From a checkpoint of a small transformer trained on Wikipedia.
Size: width 224, 3 heads of 64 (1 for keys and values), MLP 896 SiLU, vocabulary 689.
Architecture: learned positions, normalized queries and keys.
Training: a variant of Adam for these matrices, 519M tokens, 7915 steps.
MLP neurons of a small language model. Each row is named by its layer, matrix (up: input weights) and neuron, and shows model dimensions 48-143. Each number is 128 + 24 x the weight over its row's rms, rounded and kept within 0 to 255. Numbers have three digits each.
Before each neuron's rows, "fires in" lists the words (lower case) most often at its 100 highest values on Wikipedia text that the model never trained on. A number after a token or word is its count.

fires in: "and" 41, "activity" 7, "patients" 4
L2.up372:141148137113134179138131129116107087111119098144137168102163126141104104135177130140153156128073178156127127190179134095185112121111154105111139116109120103172126125118104145151094086143126122123112127100123125095141136147129132147134084156109126102121150177111072135132131114099148128122

fires in: "as" 31, "by" 24, "age" 7, "ii" 4
L2.up215:137115115137139104164126098106126123133139124100175129117088107178137127131141108134171123123107136148126091171143133130143157140124148145080114128126118075132129108095149125119106107140085140187122095149117155094163137149144098135146091135082111150134117145147107130130125093060109155135

fires in: "under" 19, "on" 12, "to" 12, "with" 7, "following" 6
L2.up546:127130105155074183144108147124137088161139126105100135116103135149139129099124137140107145147138124157120141131164095127147170118163122130143137123113123106131115103133066160182099151150119160130094147108169098151122169147093153128114113138114148129107096188182138156103147115104123122088

fires in: "their" 29, "received" 13, "receptor" 7, "once" 5
L2.up177:091128136123157137114119117128150110158131160112107112142137151135126139135130120145098116136137165171181114120175123130154096126130134102152093134114138090155125133137154096172083102115160114089148133105104115138093152116178170136103106140123137137123119179094092146120124099111134151103

fires in: "would" 20, "not" 19, "to" 11, "will" 10, "could" 10, "may" 6
L2.up367:102120112137116125122133138108087118117148111091134101148107096103121109116137102133094145087149121115156201125132114116132112125130141105136146137094146124166173140151142130133107157140081110113151121099160129192087158120116108135114110121105123172151130130160132164105156078118138134109

fires in: "at" 77, "father" 4
L2.up550:094101076123161143146138133089148140110138151118166170171158145155110084104082127144121145142133105154163141133135124106130108133166108144137121111113133139149123119112066158109130143183092166158186108133163121143087118092131088140147116143100134084124118124147126101132148116162088136134

fires in: "for" 43, "by" 22, "until" 14, "against" 5, "and" 5
L4.up383:065103087142092100138121124110125128106118121101205109130106104122152104139133128151081138090122140109134107146135128106151140139113147097113148154136147095160172142125087144163123118139071136154113151126153155152113156160109111149127124119139078139112109120128143123130159121089179129099

fires in: "are" 25, "were" 13, "area" 9, "areas" 4, "women" 4
L2.up388:085104089123158127154119127133116130139127113086120089141134128103127127142108135141107157115110135151188118128119145062141167139147132105138140132096119106114131115109129130150111114119136123122109156164130175148123130124102151146126126102139128114117132121105081137144145089113158111128

fires in: "found" 18, "between" 14, "family" 7, "founded" 7, "following" 7, "party" 6
L4.up88:080124132125138111109080116107134104125125120066127194115150133128143107123121136140122148115125098194148124116152113127149110110151133085087143116072150157138142141088131089131119135149120164150143106135104141113122136084176142149119081144120137165119119132111133103089144114090149132134

fires in: "of" 32, "to" 27, "at" 9
L2.up782:118127133136086064135098132099144108171126112117136168167089141127119123132161099085085158127154128127143100153163068108142118148135089121131160118106109138128157135107057144125114142104107124101108136128128129197159153120102100115119133116118139137098147125156131133149150141085139102118

fires in: "in" 46, "until" 6, "as" 4
L5.up137:164121129178112126161124114186110075125128180107134111107125135134138093140128130120133144101132150139144129125126142115125112097110130110117112135117164119086090125120123157096122095132129146163145108114152154164103151108174136141145105135113149144059127123169132131137156094115138127104

fires in: "over" 15, "use" 11, "used" 11, "it" 10, "has" 6, "overall" 5
L2.up655:124087139140157124123158082165124129129139113118159135092088111142144119148165074118124138149142138102125152124130129101139148183145079085099119136161155096135127091085117113153127132106150145164103090104144104104154121114084160113110096087110143164135138164118108135158130097140116100138

fires in: "of" 40, "first" 15, "later" 15, "him" 13
L2.up651:138105152129126140133107118136129128181155092120152129118139147135121174128181088101104163125146163150131106138173124112161138142120117097137132120131116113101131084101150165133119144178068108139147144096133139101119145109111132120125117136109131179119120168112134117150099120124104092107

fires in: "and" 18, "later" 11, "england" 8, "greater" 7, "found" 6, "century" 5
L2.up866:077106117121123136151111141098101113119130105102128132116094066102086100136160120158190136121127103128136160125139141161128141139130121123124117149080118106139117102109140124084132174124102158089140101127139116125126157136133133123126103169110131157119129177083118130078101115123133123147

fires in: "such" 15, "also" 14, "and" 9, "both" 8, "to" 8
L9.up730:138148173175142157122099115183121116111137107134162118114108133146167106116121154137111115099112120135155119148126133142165136116129150132083136173109154107144122136071098129064124168121099160130146123111142147120106135129122085136151141091100125136131113132190115126153127087141092181115

fires in: "january" 28, "july" 15, "on" 14, "november" 10, "february" 7, "date" 7
L2.up727:099151151128110149159116144115135136150137115121144136139151155145094134152147147131097120123126153169147123084200106110125088105117129163134102175078158095165141153138123145144086101169089129123128157126133140129120143128112128161159141138142131126093147179117116119132170092120132105128

fires in: "has" 38, "with" 30, "rugby" 7
L4.up555:158124139082106148128135074131072152166166169121155175156114114130137123104103138177127100115143119091108164163144107175146144111121115083157122154140130117170158165106136177128125100168095121125106148160084139126139142156135140161104124142149121157105177125130128111170149092124112095131

fires in: "of" 88
L2.up501:126115134110118071169078134127115102148165139092142161173091111177121099122159158113086152136133132172138124154161087122145110145142118129124169159133120167125119111132125170106138124148133096122149158115121153120135116103123093137108157130131135121126194113117126119113137129091115133105

fires in: "has" 22, "since" 20, "have" 19
L2.up539:131137132135151110142140090107124106157134133126129126090115105143123130128113132177145104128121107132138121142131116101154164125140126140193101107106145076134165143114151175122121106136070106127145143125138131139118124119141123135089123117131109125108100127121118115142170109099124089100

fires in: "known" 24, "km" 10, "killed" 7, "kingdom" 6, "kept" 4, "appearances" 4
L4.up571:139144104170142133116162078181130129117138138151140148126100116156154124084112139182113138092111127148124121114121133114110118119151151150120137117148138133156101128169118151111086119124108123173113180146127127103117151107193117142170126114102119117118130130125102136136159114036075116122

fires in: "of" 37, "another" 12, "notable" 6
L5.up185:090096160132102109116132169106107072141132120076114163203114114161143146118106096084122120120098103122122119167142111165145140136126158107082174185097141149119157104138108132129108144115176140148111167139123155153148146166151127142155161094123132152153092136152119157125139104096110104099

fires in: "they" 18, "these" 17, "therefore" 7, "are" 6, "e" 6, "were" 5
L2.up240:142128148133107147139155114130122130131037116093149114153129111111113112123104109177143131116144117148126118150105106084118148149135142167113150159122152084125127157124104140126116117123154136114108110140143120163135137117163155126128129132117144111128142145101128111154157096148138108128

fires in: "university" 21, "season" 17, "war" 12, "received" 11, "eastern" 7, "east" 5
L2.up385:135168168158097148175144090133157151106100105077160122172143117128133145119113164171146140136103172133143108101122091161194140102137163125108127124141166137124117113125101128142107092141063138160147156132141100137122129184185125119125124156131089126144085133120111133145155136144112138101

fires in: "of" 15, "another" 12, "there" 8, "although" 6, "able" 5, "scottish" 5
L5.up233:148107148141134110157080097128121131133140088105193126154145070151122105116124111106110132146154122124145093145138112116161140160123120115114171131083155105165210161123090112142127107132120143112156162111107109116138151117119149116146144166105149111140124146113123159129142106111125084124

fires in: "of" 50
L4.up553:102066125113083132156098122129146119111143111105119119108117129137145163141153132168099102106124113163178090157135074095151118177130086124128142136145145145114166130114142134156118147145044105170119139123134135153181107110148096165116155140133145126137138122106118161132108127101108095162

fires in: "with" 42, "than" 6, "use" 6, "using" 5
L8.up609:145104090102126079163151166113140108126141143157104149158107177127154100189085171172126149109123088086121082158148097150122155124130116094123180143103146130083155117143119135129112128126102117129134111124100086163149151117146119149097134157119150102133094179168094132092174104074121124135

fires in: "was" 33, "s" 29, "were" 11
L8.up614:112146095143123142120170112108109145171146140141133119165167137141167104130167134150152135103185095149141143137150113122114142147114129100093116188119131100109127088091089124168137120153118101155150135127139119178121055157101081135134108121131069142141151147116121106173136091144151131127

fires in: "would" 20, "had" 13, "has" 12, "appointed" 8
L4.up858:141161109093142112117101114130126109159104076136177137159091136145111123110103105118126130084119134128104135104115136121124167108137129130169142165095136099101140095109148140127164129173157142110148151118145101152106123142176124164103132103126134074140120149117134098125151076161141090101

fires in: "album" 13, "albums" 13, "film" 13, "media" 9, "band" 7, "series" 6
L8.up826:132143124094138133140124111097134107153164149117125115127062142106150118148086110141120133121129147124128118115167089093148175146127136161157124126082111136134158128106149162153171124098150117133104128128107104132177132135113115117173124159129132121128111156159129091113151090095115114139

fires in: "was" 18, "germany" 11, "as" 7, "december" 7, "college" 7, "a" 5
L8.up18:151126123114137071155181095140134142128119130115168114128127118114132127133117159149178152124167132177094124133142149117125110111155130133138095155068160092130165129104162112122157128126115142129115118154114162123123138130078146139120093127105101132113124140101139106141142128119147107128

fires in: "at" 69, "century" 4
L8.up472:119122132145056117138135142135141157136118133091163140116109115153112088163120138122185165147150122114183131124150123169113099124142148143123144137101112112146112113102096136081111103155130157159111121122073119155100098094133147134128134089114120134141111117130113140140102141100102122101

fires in: "a" 16, "her" 15, "his" 13, "chairman" 9
L5.up841:100103126157143125156121107137121107165112136084147115133144102095171105096143105113131144172136164147092119124136144118128157142111115154122155148164147098088123119110119121127128100136145106124126151171129109116103150107123123114133121140106122106104128188146130117125169091165146121122

fires in: "his" 27, "who" 16, "while" 9, "david" 9, "her" 6, "whose" 5
L9.up807:118099102147139146127118107183154144194132158130107107142107099111135132133157111115143151139150124106147094141103120111148167119135147148119098128126156091146106066097143122112150121130131154146128158166117093135149106134126156099116104118110132128129095174154094123112183115118143131093

fires in: "at" 29, "january" 14, "around" 10, "on" 7, "in" 5
L5.up783:148070139119111087165116132108139105152098109125139134140132126129177148130090163122123139154141078144149156117145109104138095087154123115122152138126154148140143168118143130115130124141125135134153132115157128155112146161149145153125147148086151076116094143180127141131120098157137118083

fires in: "such" 24, "new" 15, "appointed" 7, "years" 5, "newspaper" 4
L9.up230:116132154170143131145132129126116121140143133119120138154136094118159123094113153113163107116165099126163158116138123100126139142133153081072121136157158131101157072101113138095130128152147128123151140137111149108164112099111069127176166113124095162114131165130085136135102130132142126143

fires in: "to" 32, "within" 9, "three" 5, "recently" 4
L4.up311:120112089149130104129145112094114063150135103106140113173118089165094103155143087109100143110136104142106077151156113103139104167153151109081116130135122102136124109101117145174099145131133157126125122152128113139141136148160120163189111164135133123114141128198104130175124126089125117114

fires in: "of" 32, "at" 11, "court" 8, "athens" 5, "attack" 4, "atlantic" 4
L2.up258:100171143136135152172132143131137110170113118111147139136157165130145135149114134140146111137127103154132079119141089147122138119132128107081122147101190096121162166114114108144139158147132109163128104105122111130093115168129127169098116120108133108110089168116135138138108095144116151132

fires in: "in" 47, "international" 4
L2.up733:120102095148091132189114110129156085134126131128141137095126125100165124133130144125141097121134112131104121135207150127125094128157117143133111108178166080151117129145132164118135134131087113130153135144124146146123123124139113123163114136089147141094143128127115163131145088126141125151

fires in: "of" 59, "movement" 4, "research" 4
L4.up100:126133144097120103180107107113136130175161135115158121111134106171160146133133188086151109129135105149157117134109114133130115143155176104124155151142139106159138163114131144147107127117092106180127145114156152154131116101092127131139127163120098099124092124107126113109097134142136114148

fires in: "with" 39, "used" 10, "from" 6, "within" 4
L2.up286:103125139138126098110123109111172134162154109112127165171100127094124090127116168106106113111109094137156158137167073105164145156132090111143162132140124145138115132124111142115115126096142157158119124117105109134155162131173155128148098123133146140122130104142125121150151080123133102157

fires in: "can" 15, "been" 11, "would" 9, "will" 8, "could" 7
L2.up357:103165099102142128145147118108115108119123126115152150135127076122100111142205102150133133142115133161152140105131098141127112139132109118126140129124143153119147115173149130147128137120085149091178101152140082129173126189151120151183144136108102153158157150153093132175149126125134075079

fires in: "or" 36, "and" 23, "original" 16
L2.up773:080104102141111130118141082141095124078104092142163120106121101142112121134141112120139119128114112098109134172116138153132169097141141121143160148120147100107154150135091133137126127115100103148119110146151125150159171177132173142079090115087146156119123180125121152116124116102147132117

fires in: "over" 17, "every" 8, "received" 8, "overall" 6, "since" 6, "ever" 5
L2.up87:120102168109076156158128130137143135112119138123107114102116098124154132162140091158144153138088104095118108149165160093130127139150107133155088136140166082146103130127094159099037147141123121169117150139137124110137152124124138157114110115125137180135123119121118144148164117069146059097

fires in: "was" 30, "became" 19, "as" 9, "being" 6, "had" 6
L2.up305:156146143141138142155143063160125156156127141127135102104135148132134085137153132165110128135167144157139142131136101080138132146136164132111132143085146075102160116111142168113104139108099175103180078153131168113138131125147083115119111102114144114111095153153146099137136106149137109139

fires in: "after" 26, "in" 21, "audition" 4, "took" 4, "audience" 4
L2.up397:145109142172122132168129114144140112133196080139142086150099093147140129142139131087126105129132106143119140158137139136138154123141135128118093147131140092157113171122163134111174139166113137191105129160126153158135107171188105141171124121093127125114137153089118143113146089157138123128

fires in: "this" 30, "s" 14, "their" 8, "his" 8, "best" 7, "the" 6
L8.up816:124122096174114126117137134149070105150155134120142102114134116121129110099147129145136106139119106086135058133148144121183113152143144105091152175108164074126109137109122146115113156120109153091147112180106101170165132108110098124120134138104164144113095155124119126183161097126136140121

fires in: "on" 24, "for" 21, "that" 15, "since" 5, "t" 4, "to" 4
L8.up88:125129103136092142148131151162140171153148145118168107107117101202158183128151116141102134113092114132128114085149120133160086122114137164111173127155178146109130141110119119128116120142125118131141155153140082127157136103108107181115114103142101117108156140172131122122131098072086128133

fires in: "and" 34, "s" 24, "known" 8, "biggest" 4
L4.up46:111099149110122159138157125212107108143164125113103128141175149126103141132191100125145174116152133123149125092162103091144113141128111150143156140131147114107148101099085115127113133132099138129152151141119086130123099195145118140141146145131123139091125141132153104128123140134114093118

fires in: "of" 39, "life" 6, "and" 5, "objects" 4
L6.up548:100090096110092145147096131127131160165163132120141086147118126105123135105147123147115125163124124088162094158155160129183144132152157120069116128124187141147130131106120119073150109112109120171128129142095156087165126169087118152134090089124105157105149158107114114123131129141148136067

fires in: "with" 21, "which" 16, "though" 10, "although" 8, "that" 8, "is" 5
L8.up711:132097145139160111153111113158093141100123144145150116146133104120150118129092117096105130119160134120113117101152122149105088161124118124108136139120148119143151154144176148066167135152109117186137122175097127169140129137070141124137103081116126128138172135138134098158129118126125138089

fires in: "during" 19, "while" 16, "before" 14, "eastern" 12, "due" 5
L2.up852:105121156127080122140095131167168134171097139123143166153118091146072159145156162134085169125115144159129121169140135119141146104158079151110134125153183098118115118139117117109104133088119148179130108118139125127158066117136136163152124154133167137159123142136160128132144158102099077148

fires in: "the" 70, "both" 7, "tenths" 4
L2.up262:125124112135126160105112122190113107150126131099112115185102100080145110125118097130090129124136128142113145147130082108163126131148137106142133114126140116116119110087057123143097155127127144118115185138088118173102157107104150133118151150154140158116110161124123125172118124094123106112

fires in: "in" 35, "as" 12, "after" 10, "a" 8, "at" 5
L6.up81:129124115136099163134090134118096150176130104126124106115142062136115105094137079107106112099092133127182130129108130114199130154145106125106132137094180149139147138117118104119145152154087143181148148137088109136193133084171121153152120109101133129166162139157137089120133118117123126152

fires in: "has" 47, "have" 16, "had" 12, "website" 4
L2.up311:137129132128161144133119107169128088146121142147194111118114111108123130100123125173114123149087080108114154131155073077124134124129130109126130141109146124142155121117142149164096127134146127133129153104118073108153155128150123115134108131093127121137096167104126138160146132147137124128

fires in: "in" 54, "for" 15, "during" 5
L6.up231:140122105086094103153084138124126153148128144113140148161113114139153076145115157116120116108123126125135127129121093165110141173111171139077097109110179115155146159124097095146156151168137125170130091147101076133123137151129129146117145115104126142131167122144124115135137118133137131122

fires in: "on" 35, "the" 15, "one" 4, "from" 4
L4.up825:146119130114137108149132114147108124116120127108179157135120104135167085121146145121103123116149059110147157138123088146096136117142130143126105176129129122145155189152151129096136131156095179120116084156118122131101181127117140153104114121092147136113075175169152116138157098135149125140

fires in: "they" 50
L6.up725:132114103143142174108163144120081103134097116109090134096129096121110119158124098126073139079125093118112124144133163133119139156118079133102159106114143092146136122088128163087117144142130132105127104140144117105117089099173122173142149137090161143129126158123158148117128132156152116147

fires in: "to" 63, "and" 5, "town" 4
L9.up328:130130124144104147140125087118155128111138154109151132130087053143150117125120114090124137158138094113121129128150153125146167142171129098113136089149140135130119091107126111070165139125120160162101097102134147144143114142097123123125099095104180101123147157140128148122123108142135108060

fires in: "been" 44, "began" 8, "being" 6, "before" 6, "open" 4, "richard" 4
L8.up182:115098126123118163133080105180154152126153098135121117139150166111129144151145132122096129105105096112123126119134104144120168137124144130122095119098117121188141106144098130146148169075081186178091126126133096144138098146138146134187120123123109119105150161133132148168164124134116133119

fires in: "with" 42, "by" 20
L2.up872:112156119117095092141129115090112121123150117112101151127104123117147113209152131126111090139153128086094181144144127154107129152118112097105208138076105107103123118128146158107139112118103148111132076152079087089156090171137166149141132165102124223143164135142137131129113111112156151166

fires in: "company" 25, "complex" 7, "competition" 6, "composed" 5, "completely" 4, "completed" 4
L9.up755:114137122095128108183096081147147130096134146106132136144149143134101079145112120161160109117147187128173087133168135131164114113172089180124097163091091145177104133139078169121126121128101163126142127178148161160134150125122138152085092093110105139130109163142131099108161101119124120117

fires in: "has" 12, "have" 11, "when" 10, "after" 8, "being" 7, "before" 7
L2.up567:137143134146144096147160089095122112100119096078168132133134134105130121105142101097159119104149116184129149138123120106192125136153121139111111145152171096149130141109133148122124108150147133137144121111121144136146102153159160147131164128121129135125122216120100120131127093145148075101

fires in: "about" 16, "over" 10, "on" 9, "out" 7, "both" 7, "other" 5
L9.up12:135091112167177137164162125147111118119129121118099098145086128126113105103133128109083128099145116133140104142114103141155145136139126105085129167138147134093152125103103201140112168058116138169138112160130109122132156161110082146124111143109125143100099123126159138120143084115129142139

fires in: "within" 12, "000" 10, "with" 10, "few" 8, "for" 8, "over" 7
L4.up606:146129166134087112164119114119095154121158132099131124150144110130139126126138126079155150104149115117148161121134092094129153162115136112128131157121129114119120106099099113125099113154110137168113139130124120154141116149094128145129162131125143128128083141132114098135141104116121094103

fires in: "that" 43, "within" 9
L8.up70:117087154172071131107105141156113138137130160116103140156130115133143145083124095110108120102136176114148119154134079132134152115121105128128177156164127076117154119148114159135135131139142148149151130133102153131216132147123091132133121106120126168090119143143151120155152080125124109149

fires in: "world" 39, "until" 20, "for" 6, "facilities" 4
L2.up164:118115159152129105175112134165149145121102108124139115140102104123126126118129127109125119077150115137086118105112084130138126117131140131109093101085166097171132108130129091132141092148120111142166102134124136142139147177162089126165122124109176164141104144127134155093153107083131093107

fires in: "from" 95, "during" 4
L2.up84:111121096121102109106104126160138128184126133110137149158139095166141088120145076118149147131146131135177147149136066123152145145131137134148107152132143142163129135084097116154123112155121135158144167133106118141117131106137121181123117134066123135134106138127098091128140104105140129070

fires in: "at" 42, "of" 38, "from" 11
L2.up193:091122121120094118157095105141118116192143131112167162147098139133158093115148133130133122133146171145167087144155095121167108144129137110109113152142135123154180144108120146150149162152143138155185139127112127109128126124106098154103112121093131106129127142130164111140122111096107152135

fires in: "on" 26, "for" 16, "piece" 4, "only" 4, "one" 4, "newspaper" 4
L9.up247:101120168105084108172131107138138138160164133127146143176095162160159111105125098150087126103102142122150126124104123144134160086168160096131142147145149156123172091108083150160114137107143093151151117153146127145165151144102127149153145098123129113131121168123100121151123089102075132156

fires in: "between" 32, "such" 9, "went" 7, "both" 7, "bought" 4
L6.up683:140126157141125120115112116121146134149103083109100124171116141141091136129176153098138117114164088090117119103115092089165123131133147152133138129128165118127136096175111111173105137169073112133099139113141103151154141106151139130155135134123149122121113141131135133109158114110079095118

fires in: "located" 20, "at" 13, "found" 12, "part" 6, "built" 6, "founded" 5
L8.up760:112134107114084144092126081117154078089135132100104138151125168149127118101139115098158130090099113089124076141136153122151134110128131101086113125081132133120127141106132096109149183124087145169142182124156114157113137077160165130130096109121100146166132107172120130138130110143109120147

fires in: "or" 39, "and" 19, "original" 12
L9.up550:142136124164146120130108121122106093153141147120109141135158107143111105142159121116122143113135116101143148111144158116133099140137155103064169121073168107099109102104128162125079123128141147116152118116107122120122122108091135140126171130074143126115108144158115132117125121123119163100

fires in: "first" 28, "period" 9, "fourth" 5, "s" 5, "tenths" 4
L2.up792:090108081173138146110104078163114113126134122114164114154131145118109146115127161146139183113140070128115094146111104156139150116111162160122150156102172120134162134071096149174081084122147146107079127137119078182142098130111158114163158117095167157148121136143114147117132171122129098110

fires in: "it" 31, "this" 24, "the" 23, "they" 4
L4.up706:148113100135128082104151130186067088127115141121140125117126096140140103119164142147102151118120043138137139126109094117144100165149110098096141157124159130156137112150095123108133169133136150161143133137050149101161127089155129152145125116098155099105145142164148119102129085123142130105

fires in: "after" 33, "for" 27, "to" 9, "with" 5, "during" 4
L2.up851:115108089110149112118081154122136152153152131113134086149130159129153122126148093171068091109122132157135088157135082120155135148146141137119143117113152141152153099108141095158141108165127131101127147110153149167113114125110117119110097086122124163145163114145086090114127049080146154113

fires in: "and" 83, "or" 10
L8.up481:120101118111113094107123109134124118125126112118129125135118119118095102092117125079112172149126123089148087118124113129141102127130115150152183131123119121174148163143130160097117155134146110152106127151160126106113154110137160134105102123138121148135150118204113134154111086099121128101

fires in: "was" 17, "won" 13, "had" 9, "first" 8, "final" 7, "s" 4
L4.up520:099135123138147095142123134113139110144152111139188103136138154100152111098171123141112129146143119154122154143119103072158163099149171139173108151088146073119149094113133142170107099105102132107171162163103113129146146154140099113115074117094132106148101168128100093124150131130118145131

fires in: "and" 23, "but" 14, "character" 8, "it" 5, "characterized" 4
L4.up476:134133132098147115166119125133128097097134117104154141155112118154148133195134103132092099109107118146183074197152074136154112141132112150135121147098138156146160182151094150086154112055138169117129092154105149136143122147099164152120150119090154110123129116127170131118121121162129119098

fires in: "he" 35, "she" 15
L5.up774:147131122148163091095132080114143127140112151137176066089158103125117109100117129154140099101105082106096112133141098139131173120135152160136120134138161119142172135138091099127101104117142170107132129180100119164154121081116117142146084121089169128105130118139130123112166127145132124137

fires in: "of" 38, "between" 12, "highway" 7, "left" 5, "chronology" 4
L5.up672:140117147120114139116112169163116153127111108077134178125168132169156133136096145138080168140119119130132133138178071123180162127171128126109159138112113103095114130091146106150119114107147109144080190120074174138105089137128088145107161146140128168155118162154137113073112143170078144103

fires in: "a" 27, "were" 16, "are" 11, "presented" 5, "prevent" 4
L8.up514:123123085155137140165083089161094125123113210118135061177116121115156101124118082154098144100148132181155100166147143142123134127148092104130140145114135104120124118101095119145095159121122129160150138131139152118130123123112133118173117092116121138120149146141162126121184082116149108121

fires in: "of" 53, "between" 7, "official" 6
L9.up552:106108078159130117157113151178134122111117131115096122122153152181177092137158154111098148141113091104090125148170126179123149129129074105096183130115178105140136143149098108094133105100085132161140168120100165121128082137117130148136134110144119132132108145150139146104137137136122106142

fires in: "though" 10, "as" 10, "since" 9, "although" 8, "project" 8, "subject" 6
L9.up270:123108120117092107164112144148122105130120113107147104154131156112114125156111136123123123140111096110183130113140135112140091107201153113090119129150154156131146103095150158076123127118129121192139127139071142119159160078156121122132088121106150091084134137157089092128161047071122119061

fires in: "of" 52, "both" 9, "500" 6
L6.up799:137136126142094095121081108153130111167110118081113137177100103141096099118145094133073130103157103104114117155122115117115117120114087146093145124108142127151179141148110117086123143123148127135113097111109092143167092120163126117117141146094167156147104100144152144153173066121126099137

fires in: "have" 34, "has" 22, "had" 12, "than" 5, "out" 5
L2.up353:140103088116120155105109142139125122130136152125144110145132090134132086086139078155150095148138130117110113128138095160216143110127108129101135169132119116132161148115167177113157134156153132158108170129113107103109156167158123141147168110103104136138090159104100110169101096117147100097

fires in: "of" 49, "ground" 5, "literature" 5, "official" 4, "that" 4, "at" 4
L4.up686:105081150122162125190148171120115085137159081103149130173081116124139106107132128163111132143123088099122086144155087125153117129175164124138123137144111131160149135168123100076161136100174140125199161132055126167087123157117137120123123137121158155097115145132137133126117142129125142095

fires in: "however" 24, "within" 10, "where" 6, "appearances" 5, "vancouver" 5
L5.up15:137137124133117132166090124170099155111113143147117158128132084133138113147153099128102108110108096104179142126102082120169140137134126143121099130177155149160098106173099095117092153140133111130163128187141076123161107163146105137117158137119130130145127146120126143115149149110110090090

fires in: "the" 36, "at" 29, "for" 8, "teaching" 5
L5.up128:129109153159131108142131138082147171133110099134186108173090116109121084114161138148125098142126119110102099149143092171125152120121105119081110115108165091140120103130108119163135126157099181097180132131118099124090183173141109165122120126096130142126107124116135137127150121135146134134

fires in: "total" 22, "software" 17, "highway" 7, "grande" 6, "and" 5, "guatemala" 4
L5.up77:064139155135150133140154141102121076158150121120106149089145159133119113198108152152082138138110125155114136113145143056130124162143149099120191115122136127165155178103130115151109114116153129124166152121087135137085157091107126168105148151091153127135073145115093107125133147120114135122

fires in: "january" 15, "august" 13, "may" 11, "february" 11, "september" 5
L4.up511:160113171121085111162126151141118103108146103095154159155175138140077149139115104136144134132077097156216102164166083114176114116159115123137146131131144136143135173129150122153151171160087113158175141102123150131123090149126118154131147138123137124136164144120106100080121127109141119092

fires in: "to" 88
L9.up321:109135094151175101133146136135106145095149104094176112135125094137130137118117159137086099143168103104190095155133127086183119138132150156125112138173141087153146148139140120151151092140089098066097121151151131190127142097151110150129136101130139150108112151170122122126114086123129142153

fires in: "may" 19, "november" 16, "august" 10, "n" 7
L4.up17:133100121170079121132101131114113063116134078099140152183130154142137122166188089131123133097102099137092106114109127141148143143137131101115165169107149156114142130143112137146108125156073099134088130119161132184096167118118143112155147134137123157137115161105135146180121131135155071090

fires in: "was" 21, "were" 15, "as" 15, "had" 7, "a" 6, "became" 5
L2.up203:124149113122107134129117142150087104150155153097135115138113182191180119098146132095106150132153149183108135150143116081134109145130131112143111129129113074116134116157153166164110159134112091158151156106180151133061148145139142107123103133130102145126123161127139128119133090099147136112

fires in: "and" 16, "route" 13, "but" 10, "group" 7, "by" 6
L4.up109:098113132108097138137131099114071135062090155120119118136126120167109173080162130182105127131103135137140178136137107123133145149133114143103133160135126156170128133138123131141112143108108148134121122132146115128142168129135151155152117143090116117132130121137112113112145135073129155151

fires in: "it" 48, "used" 22, "not" 8, "use" 5, "and" 5
L2.up211:117116116074140125104143126166103143084145075142159135117158126125109094177175113164141153123148134118173138124128096159129131144144107144102140113133153098130164112107122174114093140117100185121112176146117142142119128125110155149132118137121113115109122124121151158154142112149112116109

fires in: "can" 12, "would" 12, "may" 11, "no" 10, "could" 8, "will" 6
L2.up867:053135114162115085168092107095169111132123141094172118152089073129101146150149094150155133149107083127116097118140132129156141103135109114115115149067145113116122107154132152133079136136144119133117098118173089167113133190146115108168090141122128144135115141112166156108154102107141141110

fires in: "was" 32, "were" 30, "had" 24, "has" 5, "he" 4
L4.up65:124096120127157164146147119094104091139110162115151128091132121116156120145142116144117111083111066133102147130154082114171147110146143142094108173119158077129191112126130122126147164138093119132141098153121115128106158126139173132104141084132109112139105133144139121155165098126155129132